{
  "n_layer": 11,
  "d_model": 320,
  "n_head": 5,
  "n_kv_head": 5,
  "head_dim": 64,
  "d_mlp": 1280,
  "vocab_size": 12334,
  "activation": "tanh_gelu",
  "norm": "layernorm",
  "norm_place": "pre",
  "norm_eps": 1e-06,
  "positions": "learned",
  "qk_norm": false,
  "attn_scale": 0.125,
  "bias": "all",
  "tie_embeddings": true,
  "parallel_block": false,
  "init": "normal",
  "init_std_qkv": 0.0279,
  "init_std_o": 0.00595,
  "init_std_up": 0.0279,
  "init_std_down": 0.00595,
  "optimizer": "muon",
  "lr": 0.00698,
  "beta1": 0.95,
  "weight_decay": 0.022,
  "lr_head": 0.00642,
  "warmup_steps": 200,
  "schedule": "wsd",
  "decay_fraction": 0.56,
  "decay_shape": "linear",
  "final_lr_fraction": 0.1,
  "batch_tokens": 131072,
  "seq_len": 256,
  "doc_mask": true,
  "train_tokens": 661500000,
  "steps": 5047,
  "dataset": "wikipedia_en"
}
MLP neurons of a small language model. Each row is named by its layer, matrix (up: input weights; down: output weights) and neuron, and shows model dimensions 80-143. Each number is 128 + 24 x the weight over its row's rms, rounded and kept within 0 to 255.
Before each neuron's rows, "fires on" lists the tokens most often at its 100 highest values on Wikipedia text that the model never trained on.

fires on: ",", " of", " in", "-", "\","
L7.up922 [116  74 140 118  95 126 132 145  83 124 136  83 112 121 197 120 125  99 123 103 145 139 106 126 133 115 116 117 131 164 145 149 135 140 100 116 126  98 119  78 150 148 185 103 131 119 146 138  93 131 108 108 158 106 134 135  79  90 152  99 143 139 116 120]
L7.down922 [120 149 125 121 150 127 149  80 128 141 109 126 117  82  93 123  78 167 118 129 135 114 124 111 103 155 161 129 100 117 104 130 165 104 126 151 174 112 167 140  98 153 113 142 149 156 104 115 147 180 112 156 134 108 151  85 180 168 114 132 162 149 176  86]

fires on: " S", " s"
L7.up1246 [ 98 126 118 145 111 104  89 133 142 134 110 105  89 126 161 188 150 118 117 126 105 145 157 137 131 126 131 100 128 128 143 114  98 124 140  99 115 122 152 110 166 128 124  69 134 104 131 154 123 152 147 150 112 155 158  97 107 153 175 172 155 129 130 115]
L7.down1246 [115 138  94 138 136 125 100 144 182  95  96 148 150 131 137 150 123 104 155 114 146 101  97 136  85  95 119  91 123 100 124 133  68 151  98 154 125 125  99  69 151 131 104 106  71 133 167 130 126  97 124 135 155  80 103 129 130 116 145 112 150 136 140  83]

fires on: "|", " |", " of"
L6.up1154 [135 126 119 177 108 168 139 138 157 139 201 130 151 170 132 101 120 126 190  99 146 125  89 171 101 129 141 110 170 153 138 154 147 130 118 145 138 153 103  97  85 158 125 118 154 125 115 121  49 140 120 153 129 130 132 131 136 128 129 147  75 128 178 108]
L6.down1154 [103 158 103 170 168  69 138 108 110 105 167 142 102  69 127 161 164 123  63 112 145 106 154  99 170 112  91 113 150 124 108 143 117 195 117 101 127 109 146 155 129 172 126 124 119 105 134 100 103 113 133  96 105  68 187 113 106 106 122 111 142 101 110 141]

fires on: "\n", "-", "G", " b", " aff", " g"
L5.up866 [128 151 124 126 117 124 115  95  68 106 139 103 127 127 131 113 110 128  97 146 143 145 166 139 144 114 138 116 108 103 132 144 138 135 129 122 120 150 138 112 139 121 105 116 148 170 119 107 153 165 156  80 159 107 142  96 147  73 113 169  86 142 116 140]
L5.down866 [168 128 149 128 115 146 135 106 127 135 121 141 154 110 119 134 123 120 143 150 162 145  82 105 133 162  89 129 101 160 100  99  93 103  99 164 123  80 142 106 101 136 140 135 149 101 122 170 141 126 113 134 133 142 135 137  95 139  78  97  88 144 139 125]

fires on: " M", " T", " S", " K", " P"
L7.up1260 [143 113 113 109 123  81  68 144 144 154 111  91 136 164 121 163 163 126 142 167  81 132 151 125 122 166 113 127 132 139 133 122 106 120 162 120 142 151 148 136 122 139 151 135 123 131 127 122 130 100 190 148 152 129 124 116 148 160 131 111 114 101  70 139]
L7.down1260 [ 94 134 105 113 120  59  58 118 121 116 133 142 135 113 131 173 172  87 153 104 104 105 110 114 121 129 133  83 145 126 134 110 157 107 137 167  88 153 105 120 137 158 166 143 134 140 133 131 115  97 162 105 121 151 158 123 149 159  84 121  93 114 160 134]

fires on: ",", "-", " of", " |", "."
L4.up492 [133 162 160 103 100 108 155 127 155 103 130 104 122 108 120 121 153 152 163 112 125 122 172 135 125 141 124 143 156  94 140 116 121 124 116 127 124 143 129  89 103  99 135  98 110 118 115 140  87 124 132 110 170  99 153  86 114 136 128 102 153 129 125 119]
L4.down492 [145 120 127 122 113 180 118 119 129 132 150 166 118 135 163 143 124 154 110 144 105 134 119 112 123 106 104 117 152  94  79 146 157  99 119 163 125 108 152 160 107 157  91 145 152 125 118 132 116 154 153 116 152  83 132 103 128 130 160 134 150 108 130 118]

fires on: " to", " W", "-", " |"
L7.up1149 [101 123 170 130 131 103  93 134  70 135 121 104 161 141 121 107 146 121 114 154 139 131 155  89 118 167 126 128  98 166 125 105 156 141 111 117 131 160 169 121  91 145 134 102 100 108 142 132 120 122 153 100 151 143 121 120 109  96 135 135 109 103  99 185]
L7.down1149 [123 109  84  80 130 164 103 110  94 110 159 158 129 115 144 122  84 114  92 142 117 121 156 108  66 106 124 157 182 137 123 116 109 149 138 152 135  87 130 115  94 150 145 108 133 173 118  95 130 141 143 116 146 147 138 171 125 174 150 149 111 112 133 124]

fires on: " of", " in", " and", ",", " to"
L6.up644 [152 131 103 170 107 134 142 128 142 131 161 118 139 123 119 134 120 110  88 103 121 116 166 108 118 141 143 120 132 133 143  78 136 154 159 101 103 136 132 117 179 149 158 110 158 101 125  98 131 130  94 117 132 153 156  72  97 139 147 123 117 114 127 129]
L6.down644 [138  81 144 129  82 128 163 103 130 127 111 140  90 116 128 134 108 157 129 148 108 122 110 147 154 103 141 119 121 148 149 146 118  84 124  94 164 147 118 148 125 124  87 137 147 123 104 137 103 109 157 139 115 135 114 119 146 140 132 126  98 145 130 110]

fires on: " |", " Apps", "\n", " –", "-"
L4.up1267 [128 132 116 136 133 115 108 125  90 172 136 139 136 132 154 150 117 132 121 202 128 118 154 135 121 151 152 151 142 108 129  95 103  75  84 115 110 133 118 157 111 105 128 164  99  82 135 115 105 162 149 114  98 172 109 102 147  91 132  99 119 102 145 145]
L4.down1267 [115 115 119 105 121 149 111 106 117  98 112 143 138 153 147 103 138 111 106 170 139 109 122 124  82 158 132 159 153 163 145 179 123 139 124  89 125 118 108 142 122 166 158  92 151 180 119  89 141 107 172 148 145 180 113 128 120 129 180 178 117 109 159 129]

fires on: "–", " |", " and", " to", ":"
L5.up869 [122 162 128 167 108 127 144 139 113 137 165 126 144 175 153 164 175 113 153  82 135 136 138 123  97 176 121 145 115  94 124 115 122 143 130 108 117 143 148 126 136 114 129 123 127  64 136 109 114 134  93 160  98 110 170 130 159 148 168 149 117 110  73 190]
L5.down869 [111 118 121 120 121 155 119 105 156 130 117 129 128 101 136  81 135 126 101 137 123  97 125 104 157 107 129 157 158 178 123 180 134 132 170  92 128 110 146 161 140 169 103  95 127 162 159 170  95 181 107 118 168 173  54 150 102 123 140 149 182 115 150  82]

fires on: ",", "-", "ly", " |", "act"
L4.up1024 [130 163 121 120 144 123 160  82 106 127 121 146 100 142 132 122 150  75 154 105 112  87 148 106 104 159 135 146  86 132 125 125 112 139 124 122 106 137 106 123 158 121 129 120 136 113  95 112 128 161 124  97 122 142 120 115 116  94 130 129 119 159 105 127]
L4.down1024 [128 106 146 118 145  64 144  92 156 106 101 155 135 134 130 135 141 101 129 122 113 112 102 165 149  85 138 127 139 113 106  91  81 111 119 107 136 143 133  74 122  90 123  82 114 108 106 150 136 159 125 116 159  85 149 126 142 173 100 159 158 155 115 110]

fires on: "|", "-", " |", " in", ";", "th"
L7.up1248 [140 131 118 146 168 142 135  93 104 154 120 132 121 123  97 105 146 108 173 136  90 122 126 110 123 154 156 151 152 128 114 152 145 150 122 120  99 113 103 119 135  78 159 113 134 164  81 140 139 161 129 105 125 119 156 122 189 123 137 121  94 150 119 119]
L7.down1248 [123 115 139 137 137 113 102 134 123  93 157 123  94 111 160 145 126  97 122 110 112 150 118  67 105 117 169 109 107 117 143 119 112 118 126 109 145  72  95 122 142 141 119 146 140 127 138 140 130 165 127 149 149 158 180 133 129 154 109 167 162 165 109 129]

fires on: "\n", "-", " Carolina"
L5.up429 [126  91 129 138 134 143 139 146 136  82  98 170 147 153 129 177 157 142 130 137  98 126  80 151 134 144 170  73 141 116 127 107 127  94 153 121 139 136 165 115 129 142 133 182 125 140 101  82 129 130 170 137 118 132 121 127 142 135 136 123 141 112 134  79]
L5.down429 [182 137 112 138 140 118 118 154  94 149 130 136 122 110  97 133 126 101 188 150 154 153 134 177 155  94 102 145 143 140 141 122 149 162 105 112 140 107 156 126 141 116 138 104 140 107 167 156 142 111  95 149 137 104 163 111 100 125 147 165 119  76 144  99]

fires on: " B", " \"", "—"
L6.up277 [146 131 129 164 114 121 142 113 130 103 143 111 136 136 103 139 154 112 124 134  95 134 127 143 123 144 121 161 157  89 134 141 119 108 132 115 142 171  86 130  92 144 100  98 121 160 101 108 156 125 149 122 133 119 109  81 153 138 130 142 179 121 121 155]
L6.down277 [115 108 113 149 139 121 140 147 136 120 186 113 122 116 136 131 119 127 132 119 141 133 131 140 139 127 121 183 120  93 165 135 117 104 104 118 137  64 131 157 109 130 169 100 107 130  94 151 106 125 132 149 171 102 104 148 129 130 116 148 123  99 145 125]

fires on: "-", " pre", " \"", "\n"
L7.up1091 [113 147 125 124 133 123 149 123 143 152 161 101 171 113  76 131 113  84 145 109 150 138 129 147 152 148 193 155 174 110 147 117 118 124 141  84 108 114 108 120 125  94  88 108 159 146  85  73 114  92 144 105 116 134 104 148 131 130 161  90 135 129  66 114]
L7.down1091 [132 134  99 104 109 108 111 174 144 107 130 141 173 118 158 145 162 143 155 117 126 118  99 145 162 147  89 160 120 135 125  99 115 161 121  77 144  95 133 144 146 109 152  91 126 128  88  99 122 136 151  97 137 136 109 184 221  98 100 136  76 110 165 123]

fires on: ",", "|", " an", " former", " a", ")"
L6.up437 [105  99 114 118 154 168 189 128 109 105 129 176 128 128  93 107 112 145 115 107 118 151 109 132 139 116 112 146 180 128 115 129 176 102 135 120 100 102 136 123 147 143 165 116  75 138  96 136 194 150 138 152 143 142 170 135  88 112 117 165 159 159 149 145]
L6.down437 [145 123  94 169 124 136 103 133 114 128 123  48 145 118 109  99 144 111 139 119 145  65  83 174 134 103 124 164 119 154  80 137 153 187  98 131  88 183 115 143  84  79 111 148 122  88 165 178 130 118 155  76  84 116 133 145 154 123 118 104 140 166 174 173]

fires on: ",", ":", ".", "aff"
L6.up656 [144 124 117 149 107 132 123 134 100 112 100 134 145 115 176  96  58 139 109 139 127 118 127 140 142 134 132 110 129 102  97 106 151 135 122 109 155 124 125 115 112 159 109 119 153 103 138 105 126 180  68 132 133 125 126 137 118 141 121 166 151 136 141 140]
L6.down656 [112 121 162 164 151 114 122 108 163 129 150  77 125 140 111 140 142 121 129 158 138 142 147 156 127 122 135 147 138 118 168 142 128 123 139 150 149 142  91 132 118 124 112 145 155 174 107 166 120 137 178 102 150  98 129  92 130 130 155 128 131 124 113 136]

fires on: ".", "\n", ",", ")", "–"
L6.up1272 [148 121 130 151 136 136 142 126 153 147 122 109 178 140 152 163 129 138 138  77 126 108 117 127 140 118 151 123 113 157 138 110 108 124 107 167 142 117 135 132 110 166 125  97 110 141 116 122 152 147 156 132  67 137 107 143  91 114 135 119 144  97 107  71]
L6.down1272 [101 124 162 151 109  73  99 137 130 120 159 128 150 152 110 110 130 163 156 142 161 145 144 156 155 187  97 147 117 139 141 164 158 120 110 103 146  92 123 132 126 145 162 106 137 117 130 117 118 181 138 141 145  88 156 111 100 139 133 140 185 145 139 146]

fires on: "\n", " \"", " (", "-"
L7.up966 [105 150 130 156 136 152 139 118 125 127 127 142 143 150  96 106 156 170  96 168 132 111 146 125 167 129 100 120 154 123 166 148 127 129 127 130 151 100 109 116 145 138 170 126 135 138 153  98 113 137 186  69  99  98 139 112 124 107 102 125  98 117 159  97]
L7.down966 [111 125 172 108 118  89 138 174 133 139 117 109 120 127 127 116 171 139 109 138 146 136 134 117 149 145 141 155 127 135 140 167 104 130 148 113 149  58  84 128 111 153 134  92 131 141 102 152 203  86 173 162 113 107 105 124 111 122 128 141 106 131 140 135]

fires on: "-", " of", "'", " |"
L6.up272 [ 86 136 134 150  93 176 152 118 135 114 131 120 193 128 100 141 142  97 135 101 101 128  70 161 142 129 141 152 122  98  99 118 111 114 156 120 170 143 130 110 169 145 150 122  98 144 100 119 117 136 147 102 141 135 143 149 116 114 108 111 138 142 129  91]
L6.down272 [131 140 155  63 123  95 130 145 140 180 161 134 128 148 134 129 119 166 102 138 128  91  96 133 103 169 136 138  81 140 135 134  96 146 146 119  68  98 150 113 113  76  94 129 139 105 124 110 140 139 106 141  92  92 100 125 127 148 104 191 136 105 135 150]

fires on: ",", " V", "an", "T", "–"
L7.up340 [118 122 151  53 130 132 149 117 189 139 108 145 135 124 151  80 124 108  77 111 150 107 134 109  82 127 144 149  98 162 129 161 124 153 122 117 101 114 118  65 104 151 103 108 139 140 176 124 156 106 132 131 166 107 135 132 159  99 132 183 128 149 133 157]
L7.down340 [124 113 117 108 117 167  83 152 140  88 152 138 162 112 135 127 164 147 134 144 126 102 120  97 142 129  79 147 126 115 184 124 155 126 161 165  92 115 107 139 146 167  98 148 141 100 102 148 127 148 125 107 149  69 114 127  97 140 136  75 122 118 136 112]

fires on: " the", ",", " of"
L5.up638 [100 111 123 143  89 153 147 112 122  80 141 133 129 140 112 120 157 100 176 117 117 119 106 119 107 160 139 134 123 156  97 139 145 136 122 117 143 137 125 161 125 183 171 140 156 158 133 128 117 112 165  82 116  92  91 138 127 132 109 130 154 149 153 163]
L5.down638 [129 131 150  94 153 142 128 160 123  92 119 107 138 119 123 135 145 139 126 105 182 135 161 102  86 124 115 138 134 132 128 175 126 119 139 136 174 111 136 185 113 109 126 167 168 138  85 147  85 150 131  99 162 111 117 109 200 138 178 162 134  94 102 117]

fires on: " or", " as", " and", " to", ",", " than"
L5.up624 [117 121 114 176 134 125 134  94 129 161 101 187 109 124 115 109 138 126 121 117 131 118 115  93 113 148 104 153 132 128  84 116 178 158 150 119 185 112 136 164 165  89 160 139 157 133 115 138 133 170 111  91 135 138 105  94 124 116 105 146 135 141  79  70]
L5.down624 [123 145  84 148  93 113 114 112 165  93 162 109  84 162 143 123 105 114 151 144 158  96 146  91 130 126 152 121 206 131 128 175 134 159 122 136 117 132 118 132 150 103 139 105 108 105 134 162 138 110  96 119 103 125 121 114  99  89 116 109 175 138 118 108]

fires on: " |", ",", ";", "-", "S"
L4.up315 [ 78 131 139 128 146 144  88  92  83 139  73 124 159 160 141 126 100 155 111 103 130 132 157 116 117 175 123 108 111 143 150 162 153 120 175 145 124 138 106 106  97 123 143 137  62 107 150 140  94 126 151  72  88 121 102  88 117 148 139 126 116 124 139 131]
L4.down315 [133 130  93 133 140 147 138  81 123 116 106 116  87 166 141 129 150 139 134 159 132 173 161 161 161 120 143 107 179 123  80 142 165 115 110 132  98 140 153 123 148 113 142 122 142 116 157 116 114 140 163 115 132  83 115 144 164 143 149 155 141  95 149 114]

fires on: " S", " s", "S"
L7.up757 [107 202 116 171 157 116  67 162 160 188 126 149 104 135 144 143 105 135  94 110 109  91 136 109 127 128 139 123 141 167 111 142 118 137 123  92 119 112 152  93 143 133 104  91 143  99  87 155 110 164  74  74 145 138 146 149 153 114 148 170 103 122 118 106]
L7.down757 [136 166 105 145 160 110  74 160 122 152 124 110 150 141 166 162 122  61 148 108 140 108 136 161 151 132 151 155 123 168 153 127 148 113 148 134 164 153 139  73 128 134 115 115 141 117  99 159 123 132 135 115  88 166  86 167 155 104 120 136 109 107 111 132]

fires on: " |", ")", " (", ":", "]", ","
L7.up953 [125 126  91 182 116 148 126 129 132 127 161 149  93 153 154 105 115 121 127 115 163 117 112 109 150 140 126 128 108 128 103 177  80 120 141 100  78 102 102 149 102 107 104 121 112 137 142 144 109 166 141 127 151 103 156 144 123 117 118 184  98 106  76 152]
L7.down953 [103 139 122  90 130 121 136 161 158  84 124 118 123 141 116 100  88  87 119 159 148 100 119 156  84 112 122 150 133 156 188 134 185 126  90 143 134  55 123 139 150 133 120 158  99 153 133 128 128 127 140 109 152  87  98 135 134 123  87 115 168 113 151 127]

fires on: " a", " g", " s", "ü", " were"
L7.up141 [102 126  89 133 148 121 124 118  90 142 114 123  96 114 127 148 141 140 120 138 121 132 132  87 141 138 158 144 132 120 178 110  90 164 140  82 127 144 118 135 109 130 192  88 115 109 117 127 167 131 130 128 127 138 149 136  95 108 165 158  82 110 138 113]
L7.down141 [123 123 183 130 105 146 128 123 117  87  96 146 141 141 121 128 133  82  96 119 133 127 129 159  94 140  79 101 165 102 132 147 106 115 122 184 108 118 107 119 135 113 127 164 165 166 127 153 160 119 125 124  96 142 100 121 115 178 119  66 120 164 110 125]

fires on: " G", " K", " b", "y", " War", " g"
L6.up126 [171 102 125 132 104  91 149 106 128 152 116 138 156 123 113 152 145 136 113 125 149  95 108  98 103 121 120 101 152  61 138 104 173 164 104 114 144 115 186 112 131 120 187 143 116 100 136 164 150 117 144 121 105 147 136 171 117 108 177 128 137 121 139 168]
L6.down126 [102 145 148 105 137 105  93 174 104  77 100 105 168 150 142 129 120 154 126 134 107 161  92 146 113 115 152 106 117 189 112 132 105 110 159 144 107 156 118 118 139 122 123 129 128 173 100 111 112 118 136 143 166 142 122 138 162 106 139 132 142 116 116 128]

fires on: " by", "===", " \"", " |", " the", ":"
L7.up652 [131 123 135 108 130 126 128 152 120 135 149 126  96  83 115 107 145 147 136 110 132 133  85  92 110 104 155  97 125  83 151 127 106 138 146 133 113 135 134  63  93 138 145 147  88 145 133 149 139 112 121 127 136 100 150  95 137 154  91 112  99 127 142 142]
L7.down652 [109 121 152 173 153 151 109 143 120  95 141 108 119 142 108 141 116 105 125 143 144 134 132 149 128 153 113 154 130 135  60 112 127 107 120 146 158  74 134 191 107 131 103 119 127 121 132 141 139 187 150 118 146 129 103 112  95  93 114 104 121 123 129 135]

fires on: ",", ";", " |", "C"
L6.up935 [142 132 155 113  77  90 133 114 112 110 153 169 110  91  71 107 109  76 149  75 103 139 104 102  90 123  93 151 158 192 151 137 183 136 122 118 129 108 132 152 158 123 143 143 163 141 153 134  83 145 156  69 113 115 129  60 144 103 152 142 134 159 101  95]
L6.down935 [ 94 131 134 147 148 121 147 105 159 192 139 126 125 124 129 136 134 178 126 149 136 164 167 147  96 134 136  58  91 152  99 124 145  94 106 117 100 115 170  92 134 156 109 178 154 118 103 129 136 139 135 133 152 121 125 177 154 149  98 131 127 100 116  97]

fires on: " |", " D", " d", "===", ":", " v"
L7.up263 [ 95 140 152 145 160 114 129 152 107 100 129 162 141  93 109 143 139 121 112 145 127 185  68 106 136 123 147 132 125 120 136 148 107 134 114  91 118 123 129 155 110 111 154 128  81 149 100 158 102 141 130 153 139 133 103 150  90 117 127 101  78 132 119 143]
L7.down263 [149 117 119 132  80 110  99 119 111 119 150 106 154 112 105 131 109  90 126  86 113 100 127 160 107 100 132 157 159  86 117 117 150 149 144 139 164 109 143 156 166 115 146 141 125 120 116 152 143 147 131  92 129  55 116  66 129 134 108 137 156 131 128 107]

fires on: " |", ":", ".", "|", "-", ","
L6.up1236 [128  62 114 102 107 112 119 137 105 115  90 125 135 159 152 126 135  82 160 106 120 138 152 112 120 130 150 117 121 134 134 106  86 134 157 124 148 130 143 103 129 118 160 113 160  90 166 125 117 149 106 145 101 127 141 170 124 110  99 143 142 134 143 121]
L6.down1236 [126 129 148 141 139  86 179 125 149 138 132 118 130  95  96 125 122 141 127 140 110 107 147 150 126 147 120 164 136 127 178 127 167 129 136 155 107 162 119 144 138 143 106 148 142 139 121  81 164 147 144 105 141  97 115 113 112 123 144 178 119 141 137 126]

fires on: ",", " and", "with", " drums", " as"
L6.up925 [136 134  97 153 130 150 138 101 133 120 151 154 126  84  80 110 132 108 128 151 147 107  91 131 114 175 149 135 136 130 135 126 150 124 145 117 170  88 122 154 176 147 127  97 157 132  70 111  86 121 209 125 153 106  93 120 116 141 127 101 116 143  92  99]
L6.down925 [133 139 146 130 130 135 107 127 141 147 123  77  81 147 176 120 114 128 134 120 126 157 151 111 149  98 142 119 118 105 124  81 141 118  93 118 109 123 175 109  98 154 136 107 153 149 136  87 176  97  87 102  96 169 147 151 140 169 136 137 120 117 155 132]

fires on: " |", "\n", ";", " the", " to"
L4.up73 [141 144  90 103 116 112 137 125 162 134 132 151 141 175 167 123 134 131 107 103 103 164 173 123  89 134 139 116  93 117 141 143 134 107 152 143 120 104 148 148 123  92 147 124  83 124 104 156  79 132 116 121 105 131 181 145 153 108 112 134 114 177 107 116]
L4.down73 [ 82 138 109 128 157 131  96 153 135 162 119  98 150  95 134 107 156 108  94  98 134 131  91 134 147 185 108 118 171 167  70 126  91 148 106 162 110 135  99 117 126 143  93 145 158 128 148 149 125 131  98 136 122 148 100 143 149 143 146 133 149 102 161 145]

fires on: " |", "|", " USA", " ("
L6.up369 [149 149 182 118 152 136 146 133 139 105 134  89 136 144  95 119 120 105 142 105 145 113 118 145 125 128 112 108 110 148 134 157 153 106 150 132 125 162 100 113 119 182 137 143 122 134 111 149 100 110 144 143 154  98 142 149 126 137 135 130 146 108 120 126]
L6.down369 [118  64 117 132 113 133 112  86 107 129 152 152 132 110 142 160 125 128 137 164 130 129 102 131 128 143 155 169 136 128 154 121  96 188 123 151 118  89 143 136 103 131 124 123 135 129 138 110 133 148 126 112 118 130 141 158  90  93 142 128  78 129 100 112]

fires on: ",", " –", " and", " the", " Th"
L6.up1117 [124 116 112 130 102 126 102  88 128 128 123 137  86  70 154 162 146 139 124 110 114 164 117 150 100  94 116 109 103 124 118 131 117 143 133  69 155 127 116 167 158 152 140 111  94 153 133 134 130 190 132 104 115 122 101  95 110 111  68 130  99 114 132 110]
L6.down1117 [101 105 168 149 102 144 105 140 129 133 133  89 128 155 135 134 110  75 134 156 155 133 104 125 131 129 117  90 122 152  90 140 112 120 116 136 133 150 115 144 150 146 118 133  92 106 128 123 119 144  99 106 169 106 148 136 126 136 162 105 149 164 162  86]

fires on: " L", " l", " |", "LC", " H", " h"
L5.up1244 [106 154 147 128  95 104 118  98 120 137 118 141 123 120 100 121 117  83 142  95 107 120 114 113 153 124 153 133 108 166 128 142  85 175 145 122  99 137 119  94 120 144 154 101 128 123 155 115 137 113 133 169 169 132 118 161 124 111 127 141 111  87 159 143]
L5.down1244 [ 85 135 176  88 123 144 117 142  99 139 159 100 149 143 122 133 117 102  88 142 104 144  97 113 142 163 125 144 123 123 144 140 142 141 114 118 153 119 171 119 128  98 157 113 100 145 113 147  81  88  61 150 143 106 143 102 128 133 102 114 110 117  88 122]

fires on: ",", ".", " $", " 15"
L6.up409 [135 157 126  65 112 116 152 118 156 106 143 123 145 144 109 143 144 167 155 107 152 117 129 102 137 140 123  95 142 142 109 159 146 148 127 130 130  93 123 103 146 136 152 163 117 100 155 130 108 153 109 177 169 110 145 121  93 111 134 117  89 144 115  99]
L6.down409 [127 146 172 125 118 106 159 165 132 119 135  96 139 124 149 155 161 139 149 125 111 142 177  85 120 138 124 127 125  75 175 148 147 115 121 127 109 113 131 126 118 157 103 142  87 129 175  84 169 149 130 124 133  96 147  99 140 128 144 120 129 116 159 134]

fires on: " |", " T", "==", " Indoor", " L"
L5.up884 [ 74 114 147 127 102 124 121 117 102 147 152 113 120 137 116 128 148 114 132  94 173 140 133  92 160 128 149 122 107 132 149 126 128 166 118 139 156 110 137 118 139 140 165 101 119 118 142 117  88 118 138 141 121 110 168 123 143 115 170  78 129 110 141 123]
L5.down884 [163  99 149 125 134 125 145 138 101 117 171  91 153  98 158 100 120 150 152 112 144 118 119 134 150 124 111  94 118 105 133 144  99 154 138 154 123 179  94 140 177 175 152 190 123 127 155 129 141 168 117 150 122 124 145 115  98 144  85 101 107 140 118 134]

fires on: " a", " of", ",", " first", " (−", " the"
L4.up453 [111 121 134 123 129 123 157 174 119 160 115 173 121 106 108  80 112 146 149 112  85 120 127 174 108 106 104 123 180 133 132 151 111  89 146 123 134 133 137 112 113 111  98 110 121 123 111 129 130 142 109 126 116 118 153 165 105 118 140 178 117  91 162 124]
L4.down453 [146 134 110 144 118 108 125 116 137 111  61 112 127 136 128 126 137 120 116 115 125  99 109  83 148 176 135 135 115 152  83 127 141 111 128 103 149 175 150 132  81 132  85 150 105 157 147 182 152 135 106 155 130 117 144 144 120 113 111 114 134 147 158 143]

fires on: "S", " s"
L7.up1271 [158 149 146 152 109 110  79 145 147 131 153 113  92 151 133 170 113  96 127 170 126 121 133 129 129 130 122 131  89 186 139 140 105  89 136 115 136 112 148 130 143 137 132 121 113 110 116 124 131 138 116 114 184  93 111 143 141 109 139 170 128 130 152 116]
L7.down1271 [ 89 117 125 109 174  83 152 153 137 167 127 142 125 153 132 113 168 147 175 131 128 140 108 114  73  93 108 154 126 114 156 119 153 103 132  93 110 127 109 131 116  99 112 131  72 139 199 142 155 100 102  89 128 101 125 124 122 143 130 111 104  75 120 120]

fires on: ",", "th", "nd", " February"
L5.up686 [100 111 116 114 106 151 161 122 136 125 118 135 107 101 127 117 134 128 142 122 112  96 155  95 109 131 131 126 143 139 115 157 125 112 127  99 123 126  96 154 115 148 130 116 163  99  90 126 126 166 153 143 105 111  74 193 140 135 164 107  96 153 167 102]
L5.down686 [132 111 141 103 144 118 120 106 147 103 107  86 146 142  94 110 135 134 165 103 138 129 187  88 139 145 116 111 161  90  73 144 180 116 136 106 129  95 119 112  68 151 176 132 165 145 150 139 130 116 155  95 167 133 136 116 112 141 131 145 116 102 139 117]

fires on: ":", "′", "°", " |", " 18", " 15"
L6.up450 [121  83 124  83  95 124 122 148 101 160 168 124 130 143  70 134 119 118 163 141 138 130 121 151 140 138 157 114 157 186 137 107  92 125 125  95 133 122 133 107 162 116 169 133 122 122 163 145  88 177 185 149 142 150 145 135 149 142 129  93 121  91 139 135]
L6.down450 [119  93 163 144 113 107 121 104 110 133 114 127 134  90 134 167 120 114 117 149 129 128 147 163 100 115  91 129 153 119 121 110 136 136 119 101 141 137 123  97  80 101 141 135  91  81 152 100 126 200 117  98 110 134 138 157 196 114 137 139 128 142 129 151]

fires on: ",", " of", "-", " to"
L7.up355 [110 144 148 137 124 142 183  92 107 153 136 134 161 128  90 117 127 141 166  53 111 135 133 113 128 118  96 123 110 152 125 165 104 112 164  80 143 126 118 130 102 175 149 124 194 121 148 141 106 150 109 129 132 117 147 149 117 129 109 169 159 163 129 102]
L7.down355 [ 84 149 163 168 117 118 124 124 137 133 127 103 110 114 114  89 123 126 103 162 138 133 145 104 131 138 160 101 129 101 135 108 152 131  87 159  89 140 139 108 140  77 135 122 118 178 139 121 151 160 102 129 142 127 104 111 142 177 124 190 126 106  96 152]

fires on: " or", "-", ",", " Z", " and"
L6.up106 [120 127 155 134 124 139 150 138 113 114 123 127 151 117 147 126 121 125  95 131 133 118  77 108 144 141 151 145 159 137 118 103 157 121 155 105 117 143 122 121 122 144 125 171 145  82  84 113 132  98 141 105 135 106  89 174 121 122 101 120 140 131 126 151]
L6.down106 [128 145 122 138 116  85  96 115 103 107 164 129 129 106 121 166 164 129 137 114 133 147 132 115 139 142 142  79 151 107 167 124 183 127 125 131 108 179  92  79 145 122  98 103 124 112 134 109 138 126 117 148 115 128 141 123 107 163 130 120  97 148 140 120]